MLP neurons of a small language model. Each row is named by its layer, matrix (down: output weights) and neuron, and shows model dimensions 32-223. Each number is 500 + 40 x the weight over its row's rms, rounded and kept within 0 to 999. Numbers have three digits each. A neuron's up and down rows have the sign that makes its largest values positive.
A block is one neuron, or neurons of one layer that tend to fire together. Before each block is what it responds to, as a language model described it from the Wikipedia text at the highest values.

Number tokens (whole numbers, decimal parts, dollar signs) that begin a quantity, usually before a unit, as in 6.6 m, 3.15 m, $20,000; sometimes number words or adverbs like four, one, well.
L4.down798:495503526523521490543555419507510482515544548500539484485485530506543440448525466479497559552497548514504549449537447508544541488427429517515542478459434510548466488521481482495519501476450468535527467500558483517463423571483512492486494484460500486496455534485509524480532543448458457478534558559500535530616438475506420512493527493496480502512546481442512480452538483467539558528489546559508526497592545513557476503486559522482504463543537464445552572421471518540493515512518488506523459527468448494451429614518510480373505529511515478515492471539527443480475539544451507443

Tokens right before a numeric value, such as table cell separators in climate or election tables and measure nouns like draft, score, tonnage, enrollment.
L5.down28:571494507543450511470513524467522451465499522430490515492540494503533537544506487526501575519557495478480498473477463485463544492523543534524495426500454493466525493450519567529531527500574470582464517479544450461547467503425369486538523518493564461440533502541505449523503510407491476470425437523478459491560547494472528632438518559488566487517472460477556512481522518493539506440464465529467499444421495422587542444560511527483498527499477506419499443515514467547510497453532477531573555459479509523459544484504528514558510561493542498506541514453495524498547516499447537467
L5.down389:430459444545541529498498494481517490577562431503463530551489521553533497493429467433543427504443520480500455449434535481480480439489537537495573487522506498553461469489492551499532472484558403513528489549517382469573505479455460515504481517514452458468402520539534527488502521498482536508553584475535422502494471521489508474471546520537556454528552544429537489514471529511431418535532462558540502460502479545553460494514466560485517474553520474512440503590427521548462544501504467505578490501504527528478472518571500521572491514522481506525459501518491522485512518414531440488
L5.down412:557482520465526501502491531583440560501564455485489472518427508457437431490434463474514505503583491531470544469579505485480559434513496507460479447489516489522548520481510447421545517470482484520490489542535537486487493439490433491482513504568522545468541465569527529397555530472554539470464471433537469500485480520475540494441494515459520445497504501493483509509529532489465453527458444546492593486504453402467440513517565479477518433508564436513450465469501505512566503594449503475441507501510531490500484542510518499499473493470528508475523511514466497425422510522510519525
L5.down443:547497522557526482507491504496540537505480560496525471482541493583485511471472488505554430457508456523469507551488545456473443495437589475444540543523480504490529508475550531510437555480511435528464536586586505546502506457544494546545494477539548551488559411492464410597485480480470501458457492501407503477455527513505472454481465494455462434435397508419505491533511463435529444534492455499517526436479480511515466460576485545539435493565478472429504514498484486484479450523513494542457528538471488525506448470477460540441462511533518451487442487508484539515510493505536526476
L5.down1021:482494505468418438502533552481464490487450568521502597580429481497511558504593486482514439513465502570513518455551562508492519507531565493516437505465506459533510475450486520471505492513535458530495449494541472396471491508493507584489481566460533491521502500509555497445513477513577478476506509488384458433521453510527509537455513485536474519484512473522483455479548516441451466508529533491476507503467553476498499561505509494475473509517453490504515506503438497445489490492513485442519481527493521528528538488484469456492509493458478522449495477451484490516498519543501410478
L5.down1056:530401515483495489514464503473540524484530525392500488448471451522420454472534418490544493486536499499473455535513486521473506489474547472519497439429507471500501471467508542525507491504502546519485427574529538476519482552471449498558509535564556494526505541467493512493479487572517528444517547505435486512546505478554486503575537536462454528502466493485503520501555563463526491460527528490521516559533558490474480509521407538466464433483526520478532569485490530467467522429470565531572453534516535440446436499526497517464535562559555600470495490523484537551534472559491533458
L5.down1094:502455534429497472491516507454530541496529441530506552455498493520514439579503567484449464613489416507531448486517557544499492488465476590541441487485421586510462428539470463428477477487539421413519521522498482465529495483522502480497512545518513564498477536457491522522571516484550489497492475465503518485506454534525538520604514469495472569416497477487489470489491536518507525450433495473503444485446540612521475476530470539436491531538480573394536509492503472503531467539453525492534494453461458576511461439474487497511546485477514483467528499483591540481437504478506589531
L5.down1710:541469524509515347476529525509525558475499434549482483494496523452436505503556486514502449484453553493423482475519503457442434503469489505504560485496519487511497439522481485464517543516487522455466488580565490565571500439438498541490522482543435477464510532448534477405560470539522493529471518473567427540543537470472478487486510494524536478446510529517436468538456472486481521454453481459520442454544504423498441434502567520530510524474451529486466480454512483523544511454497514473473527506471515536574496468518501463513490527432449465562467514554524498487464530530455499425

Linking words like of, is, was, or a colon placed right before a number or value, especially after measurement nouns (size of, draft of, elevation is).
L4.down249:584479567492494560469448510442533498489478446497478510492506566429508471574554508469553458541427544410442468507554432490484564488562559542506521518517486506559493439453460420451446512506572463508453463478517521517488491452498506484474488503420497535556514452508506506469464488471596441576432487530580455423506537480557486510480530521523483496469509434527510482534509467564459488577492472432469559546478504438491485471560586466469475550482552485520468550475467461556439481482463475550421510458477528478508434535539456507476478523533452472538550431531401588508520487513501538541

Pipe cell separators inside the rows of Wikipedia tables, chiefly after parenthesized numbers in climate tables, e.g. "73.6 (23.1) |"; also header rows, plus occasional census phrases ("made up of").
L3.down238:455420558500456484513540522542544382491499505439490481439415509511518470481593535452430499499509499550501525576510442475551526556514539507451545472486567507488441492442499441498537504468558459506465515523547541504504464471528572467486480473562512465491425531511496465536474521525376484527518449489481512547500496454437512465515521573506471469455505570531500496530516503462510447402396466473506488516429509528507520516518529515516545536517532521589490421398438423563527590524446449489547547486460485462536518481467405478499535561455525523517537433516518493555473538559534499487
L3.down285:440494578507445432491524474519574457484517492498553520570516480526466476534514509478461569471511457538460569512505532507458463456457459460572548386490506475491496498551450562542395386468515489457575437574501506509535545511496564491519561522524496475514424497511413465413553531533491534470530510489469465484497478549550475511529519514540496504461520495439489505563545436517447498540468506471485487525570499488484473494525556537469483457447486468474523484476489478528502568465498481486514548503493535470499518479523467482519432487507592491540430502478470456543556458513471443528
L3.down294:484517525493556439534508536575455451513485495497545575504562510422492479507400485481502538480553475470526456382512507553449474487458495487532476435482504482532467513370458567388503537422465478465477532519535483497437547574470508497517545509492452439429486503565468595537483497534450503521439539502474458478536418469598544537556514493468466559532499476472493472451499492588487499488492517467482507522464472534494530503521609513556529476421541520559493500479515489566500566489492456482447525523530529511490545421525502491581503572529525449469519497457475459531464489552528525500
L3.down674:526438510555524504446558493522498543468504474462568539504504472538490485576444484587535495503410543556501462474475504473468502513455508493505521500524520480486530524445477495494491514565450543447450466463479455465524506470486494528506493540502548488550489512439480499519503475442472530487502497487448528552452441527477542526541453578582502464528432523484484582448501461568496443500482478506501429405509473569476506491496447474467477490500622510474490453561467485507428479477539526491575593532532579461431496557459504550521462447479467486541402479494493513508488551543464476527
L3.down1088:555482442521509398504506504604543447507477535549482469462481539546497522486481481558529437496513485481520516537470441471421419480465492460470500531442482490509560555544487467475560521467540448479578487489516536452488499495463528517498516596489533475428469443528557609521522594477561464494447528537552471493451424415468514505518519433499582542523494541467501452502508514457556546483509463492479521501510490521432516464559549433453531503501522529432506521465513541486532520447507443470593533464436433472532463434474523500513427534506488481524451576574533505478517557570505530513
L3.down1091:471538470479458443496514492602545465505490519468519507417527464428484462492439467479490441567488578509504537531489499571557535443479467519587508504564491520523542525433537490458480474496448520503544519473451569478543509480459597542510542537561505509521456537465478477527507463462514494511442499505534470525410458495548501463443551434529463431472480543470506517528471505479461490519613525450521541459582550496494467431549531511476579546481502431516522404451509504567506551507499522505490488518556521492514462490566462552472512520465525457537509511460452507570465520479410512510
L3.down1646:586533500524464482467529457508540436454504507565483487493553520470594528552458542467503473495532519494509496494499553578467464521517556467537495465512482500512529467474473532476492520544504452448523512505508436450486465558428502516419526463551393540522493547499501470606514474509405486539544528478445492547457489446535501489556503498545568501472542485495428458491584616524514599558523463538543510430455515473450429541457508517563527507495528541459517445522500505538492479539509488454488524479501412503480518508438467482530537443522455546493514529458447559514489508554512525523
L3.down1997:477558544457511512504484519500524495506514468530514529454477526410547468508451506447495467501434502515554444547604556506460445416477505529496479520528544466552496498595501463544482428524498425541495399434495564483545417512492495505496475486560493453517475457483530529428474502537521521590458524560506512463512495436491565542455471480500437413426497530530489571454528492489495518481525441576581455470616543468480506492509496510476542529468426494477488510405502485427521481510448425518556614526563506560469565497470502498457534554511500455484488450468551402574504469494558452499

Table cell separators and unit symbols right after a number in data tables and infoboxes, such as | after vote counts, m, kg, g.
L5.down156:446547430560458491436535556485499455495500539464465531489448479446532489500520520496450565438510555465462475501496458492436554498506416524487499532465498533560515552525489473476486554515525475527504464483597443488508495536555492469480510506493538513441522507480492457470503579420490471502577516514446511580495571501551504544491459535523571371452452499543541384501499478489514540492496491441475539493542526512603458442476528563496533494519502520550439568488417523510471497498547497545544484495501509518497489516508476457444568575540447572489481467510546499471555520451533430464
L5.down225:535469474521503492470475497496484469519455455497544524491524529478500486491437505598504553550433465451538489476448517487527516541484518535457487523491483514492537492481564517423511471500537424488563516548416579506457506543557540498536451556547559468556506518477553453431518469537492502494499534510514508468538467497526504475475451491580441503460529514472508519431492517511551523478374512561543544514432535530496507514424542477497465513559551537522479550556536451507541494440475484502524516535411537469431512480513438439545480488603510478554555477538518469584567581506474569457
L5.down503:495538522418531469476446495521453478510508535464537482522536534506517505498536461406475454454475518484467450517492435544463514522522484441493559457539479461512463556539529514508463554464484485538488559470543486514464479496541522471534481538543564525539501479511538528534514526468519493458499481458471492448474483571481519465535517515445546501512493519493545416592455542494521466488542552472481516540481450536485485529418495420553494570422512446515549478537412559468445491460465510442469523458512458439495609509422479462540506473487529540503500455557570565529545553491539469444
L5.down747:509504489488509514494503479467429514468492535442541530543548522536503474489554504465527512440506587467529468482525545472493479476488593492443495563441453544493512538478467519465425532539500462528509516482529501510506533455563509468505547450503503503486501488519470590518490489487521472533518452546508454512548518528520437525490487462511495463551499500484502510506536485522456556498511471534503525420550491479504443538486492499536517571451465422470513485541489507482499449545568492503429554555492549494441546522506491513519495528524438529505570523495454467539541523502507551500
L5.down932:463439484581491545494461430464455472450558496540548553485452486501465514557549506494502477532523563566601447531571525434551553564510510509518457467461439461561521519440457464498498496449520443533496540494476451477564463489451550507438538507504465526492525502459457514506525501620379556394494461518508456500523523514431513510529522438527523476526497515454522465489498527422511535491548502545478540508449466493478504471438473545442521528452394488482530583466511488523577489521530514466499505517497459527501523510467566503510507441506470582476426546405427487555488489465514468541
L5.down1175:479518467527489472459504534553486502466455554496559495547469508585495498497542498487503490474476506450554492526501570538540440406461490494459511448580503533484493537569509469505501439483427502465468480494488449535473526483452567500495458497492488554517626493479430468464534453502517477540464509459506571459527442480471453444471484453501492467459531495447502550533484435503491520454542537484432486531548522476398515569499492518501505466505395477490525504511580528517477510537573513504450567519524602509456482464545492457493500547504523525508452505439506486552508603502555501499
L5.down1347:505517469537462472465455464469462500545518442434483479486387538498490525470476448495535561560472486489484506514484407506435561504463452535529525506507465459446526516551521478510564520565486474511532471474547520480566468517473495464516537543473591466538624537488553496523512508487493469498458536460484462643474511550430480476511502501545513478498497520480506479533479494527472531441409521469483579553459460525532510526485559524455500525519490521471440437556617536427474499464540453558521463475463412480471482514470559462482502468555467485453462446499451492441457507510525560463
L5.down1896:520540467509464464533445465548551477433477568522594486557499517463560551552561422563489558548500531501486538521501511477482540531507504505532476529487493584522567500495444570511447456492511492508462519512525487495553495486499526567503570504554481518526473531462517573508558411543553478551568490481568503472506471502520465490480524481571481566478511486525475515466549443524532543526502439542499446549531535442419520595488497449545549494556493475485512560469543533531545456479439499539527483492515471458538464422497488543523504441464483487438492556578515532510494522545490524498

Final piece of a multi-token number, e.g. 5.7, 44.7, 110th, mostly in stats tables and unit conversions before a pipe or parenthesis.
L4.down258:464481459483535518550382515499490409465508429485429522531516454464455545473466548443526452588464481446520490478468497558473467513484382498527527526453485546499604574542518495498462434485472523537560492395547557510519501505484543487453576579465499461444461560500434503480474501505533458536464532437482569484479447498455523560453505550480588456534537461449498476504445524498422498463536537467539485511449488510536501481535498542499518564568523441497431467506461522435510500455430548419416437496453524550450507490518526454500469505449546490453464513524486516585532556558506505488

First token of a quantity phrase, a number or quantifier such as two, several, a, dozens, often after "more than", "approximately", "over".
L3.down33:530547533487508498422520511571477465481499502474482453535513478575589526536492507533541530479475510486475518481461512502480526401438565505512489532545565517522458547546529526522478422510532499519478525493479528509506559502502492504485529527491537508429484495473531462441530444465526551463475530491504524515511461498552455445462492515539519563426499599525426528447481527488513507497505553492568425511483464461576447534580471490570463493453503413507443558549524492494540551436495479418435490524485513540529526565535464506503517468491514519486446508497529557510523456451445484519
L3.down89:470414491532499442500484499485540528429522523498471530540586500558512541532557464519451530503442445551549492566482528505557474529558482529538541502481450474493623465440617492523501393342516490475466492463467531449469531579487508480585557508535406449533494523569593522559494525452524540531555492497480476399509510451462530513478487525450529509547580551503467403532514546529472495456490530508507493490549508485491547472506483512514478557525473575527561477532465490477518496477540515487532524527426502562439501521471488431521516514459485461506498457524489509447544521459525463431
L3.down208:498488487493473477423504494540468528493449550531442514611543494535523473560545503503530454416500479533513418566437495519462543493427529481515495405471476460528493529520482544503527531515517541479455603459565543501466521491513529551529494425538448551473483491551501486486496471485421516475501512464446416451541507407512493543507490506478514436461516505540437488502558472476509548552507393552524444452447523559507504511514491466498464429501486430403473506476464573530541444462486498598502514553464533444519496457545501483524465433511475522539504404451458476456491480503473499512
L3.down296:529533448554418494471527512546473512479507503514487507532466484488493412503554514529525546529473498524456467458463486565456515480507530478533486525542553481487549497472531468464520449457492497515490478493513526490498442441556602508473519484580568508429495518524530478574541503523548620502462463521477457486566458455516497542498478529545476502512448504468531478499504480476575513537535473548471493436512511475558548495528536471464493532569455521510468605566565512459418428464468459580430462568519502414439518542514523543558503545547476481600504522520420514500583486427484507460
L3.down974:483541552581498484490548499476479448583515454539541503550506480485539508468432473478498583531464493495471527527560496466509571530459524573538484490479511475501492499528516523535479498507507439491444476514502438481482499520430501441544568508511521468547520506479465451504500540516554485495525420463486500515526533506465551496445445538437451486563562471525521515523517475525558481447533485483480462519515535471560481521469475531559539503493528451553521464519493530451374521598517504566483495480414454507487500473577511504545550522509544506575567523484553489519423509490429555527
L3.down991:510449449451491475451574480514551496507572500528499575566516500481520506486541455515542544522552522568488506472502484532568484521473526474505508526553515516482529509500473524521556587483536539539535524514558519442474527518488452544514509495467496500496528446565512615424440513533434526490449478404530374568575492467550473498534583477508558467562535488482444484500529514500470409526538464439492511517474502524535483520499457503465514500462536502525525511486467466539532496486483501453523473481495477449482463488502504470602470503455451582465569536544573536404525495546499426394
L3.down1061:510493519523450426466535508535491473528495521486395483545405508523526532530560488517479477557518513532577524569417520480547444472546613521454436484432479453450462406517517454557492508530473494493580507496445491544424397442553447531507418500469438450475556522467508414585460486528496534544507495454509552524531511521478472514525531536478474593485519516443476507521552474470509482524433421450495530432470504514455538529530568466511554535494544440538539497507545478481565479520566528487481500477434491469547444514528506485508515447502472547526476523511508470506533491561470440471
L3.down1789:568550498527532427507464564591514572459499433460459444575477535496479549593428494462508476510458508447536540475505479460522518576501466481522533524464500506493521464478479523472513528445476558502529542475566539389513555486561484448565516482509465466479419532598495505513518520475488405479503532478508440477573485457459478539577556469513481517482526451512487462496516534483522511403559529514519413455531550469486588570489451560566492507443560510490467557440479477502519491433464444548392517524463493428504503412491439480492409517451543515451460465504505568537507502503467554568

The first digit token of a multi-part number, strongest for quantities after words like about or over, e.g. 1.85 million, 16-17 tons, 4 cm, and also in table cells and ordinals (9th).
L5.down754:424490521476448504496471508511471547525454481503546505543455503455494451512578514541434508471541521482501510503505491556497484515484486429530481506508501500558417493515545534447480576477565528460521548520522468523538471507483481549518446509559484523558500568473531544506520531459483470489470429484515536546504531529476475484557550509496528599514472532501525481548536511549505487515547498454487439485499516455514503521420512503513454485465499476483431585493488408477509427518504459478448497443446509508501488560475510488478503577516488539516512524499471519438453529438477488497
L5.down863:517461534435540497545570513534494487499515477541511443633459511480523425502470510470471538457511557501565496481564527589490503550470502479489528541574457464491482518503469572484537507516492454492538529506514593476531467437499504514488553459560445513542469510523561508426462437403542534504426564556503491490512493504537479532516464505458524557414520472476505511497534445453471484449493494460487543575463524540444503557517512501524493451516516539488435506495554446533515507411428426456485503495503436530466474557558553488509501481492518474447497468564467489502550527507495412510
L5.down953:506529591514469477478570495465484530513515431411523431515505494481530471501572543539471474471536553461543515476453480606515460475523509426462488542473488527448420530530460501577452558525561531486472487490548494471492493491544534484505503483406471535498460476528497496540521505513515514477489448550548506496500529548487451508445467450498548564513515548373436493480476494495485539497605515473513501512496524491471490613471561496505471470590492526481396485504497508533516522557408508550489483499481530505555443639516482556494563370530481506539508487482459486437549547540502526463
L5.down1054:455450571527518497500469524447543442495515506466420493417517534533438531511527483487435478485477511466507543504485499560574528465497459423516441453501503400493494433503543497496497502525534505534529479471532488530450461571524545493527436464547531435502454491521471529476480482461509438517546513462486401528537490497469469510499504495526488580455442452475445429489474454534459516543536525529424457454501425517489492547469442491531471533490511568485536474550472534465531486465414470522442519497521500507512499565545473501503523458524510484534486404499463454447399508432439479533
L5.down1163:513514579506482454472491482427539526509474502460493525491453514556395509518603483463497441514516492565526500512558501537498574545506489539521523565464520458551480592517543493455497474489461498468550488530502487493500510592570563530536482596553466507536433546465458504504509547383477504476536482453490554569472527513575543555518519456555482501476499505485486553492471469474506563440482505522511466494418549526494596491523446529436525536476501495573479573482481485478498526510456484548509456559494459479471481595469575546524467539515469478486548523553525439529546443474510532517
L5.down1322:546548497536463451419577517434514453534437516555559546577503557422460459529522543515532535528482566497458501522426498536508536461549431535503490560530481517558575505523522455443450431549541440531555487474498532495464539460410544513522463477513445518539455476541487492473487520531457486448497572517519432521508486499482522551432476478435527507470501550469458527455535565535533490528451491472520417466441572547479534497536479511546497475438491496558439467494523534469511521462472572496448500490488460432495524486507513471482482435504537473469523483520510527533438524464593512519
L5.down1494:577472544540479516505487450399475467439534436489523464458496561509486450455476507407494504473502481530498534516534506547414498551485512397628431551512568508432460548495567462440412543490523476573506509530530580480562487536525394516512481461529496480459497493488480497474548545480523580518483540466521511497568552528484533568497541484524548528406490524464466495549465412486449510478563548461468443533583526479517466508502467537451522507414476511579485433526423507565453514541449569463521532512470421496484521563488546499525499540412529477494533535508519519504467488521511469498
L5.down2042:535489517505517428448530447512560584482573476494418526463450489543428485483474454491527482466530530508516497545540494485512536456522442451580462542519493578464510484629496457508531516487474509478564529494491495450566474545456484490553491546523429556556476466489424488496550483541508519480531545479420488521498488488503544449481490508523583594505476451509494509531535504508491527509557506436493474477502449502495518598531473550502537480475497565532449554490463485489539459518454504500453535545486532515460477626472511498553529529517527480570505541548496485563544507390487528445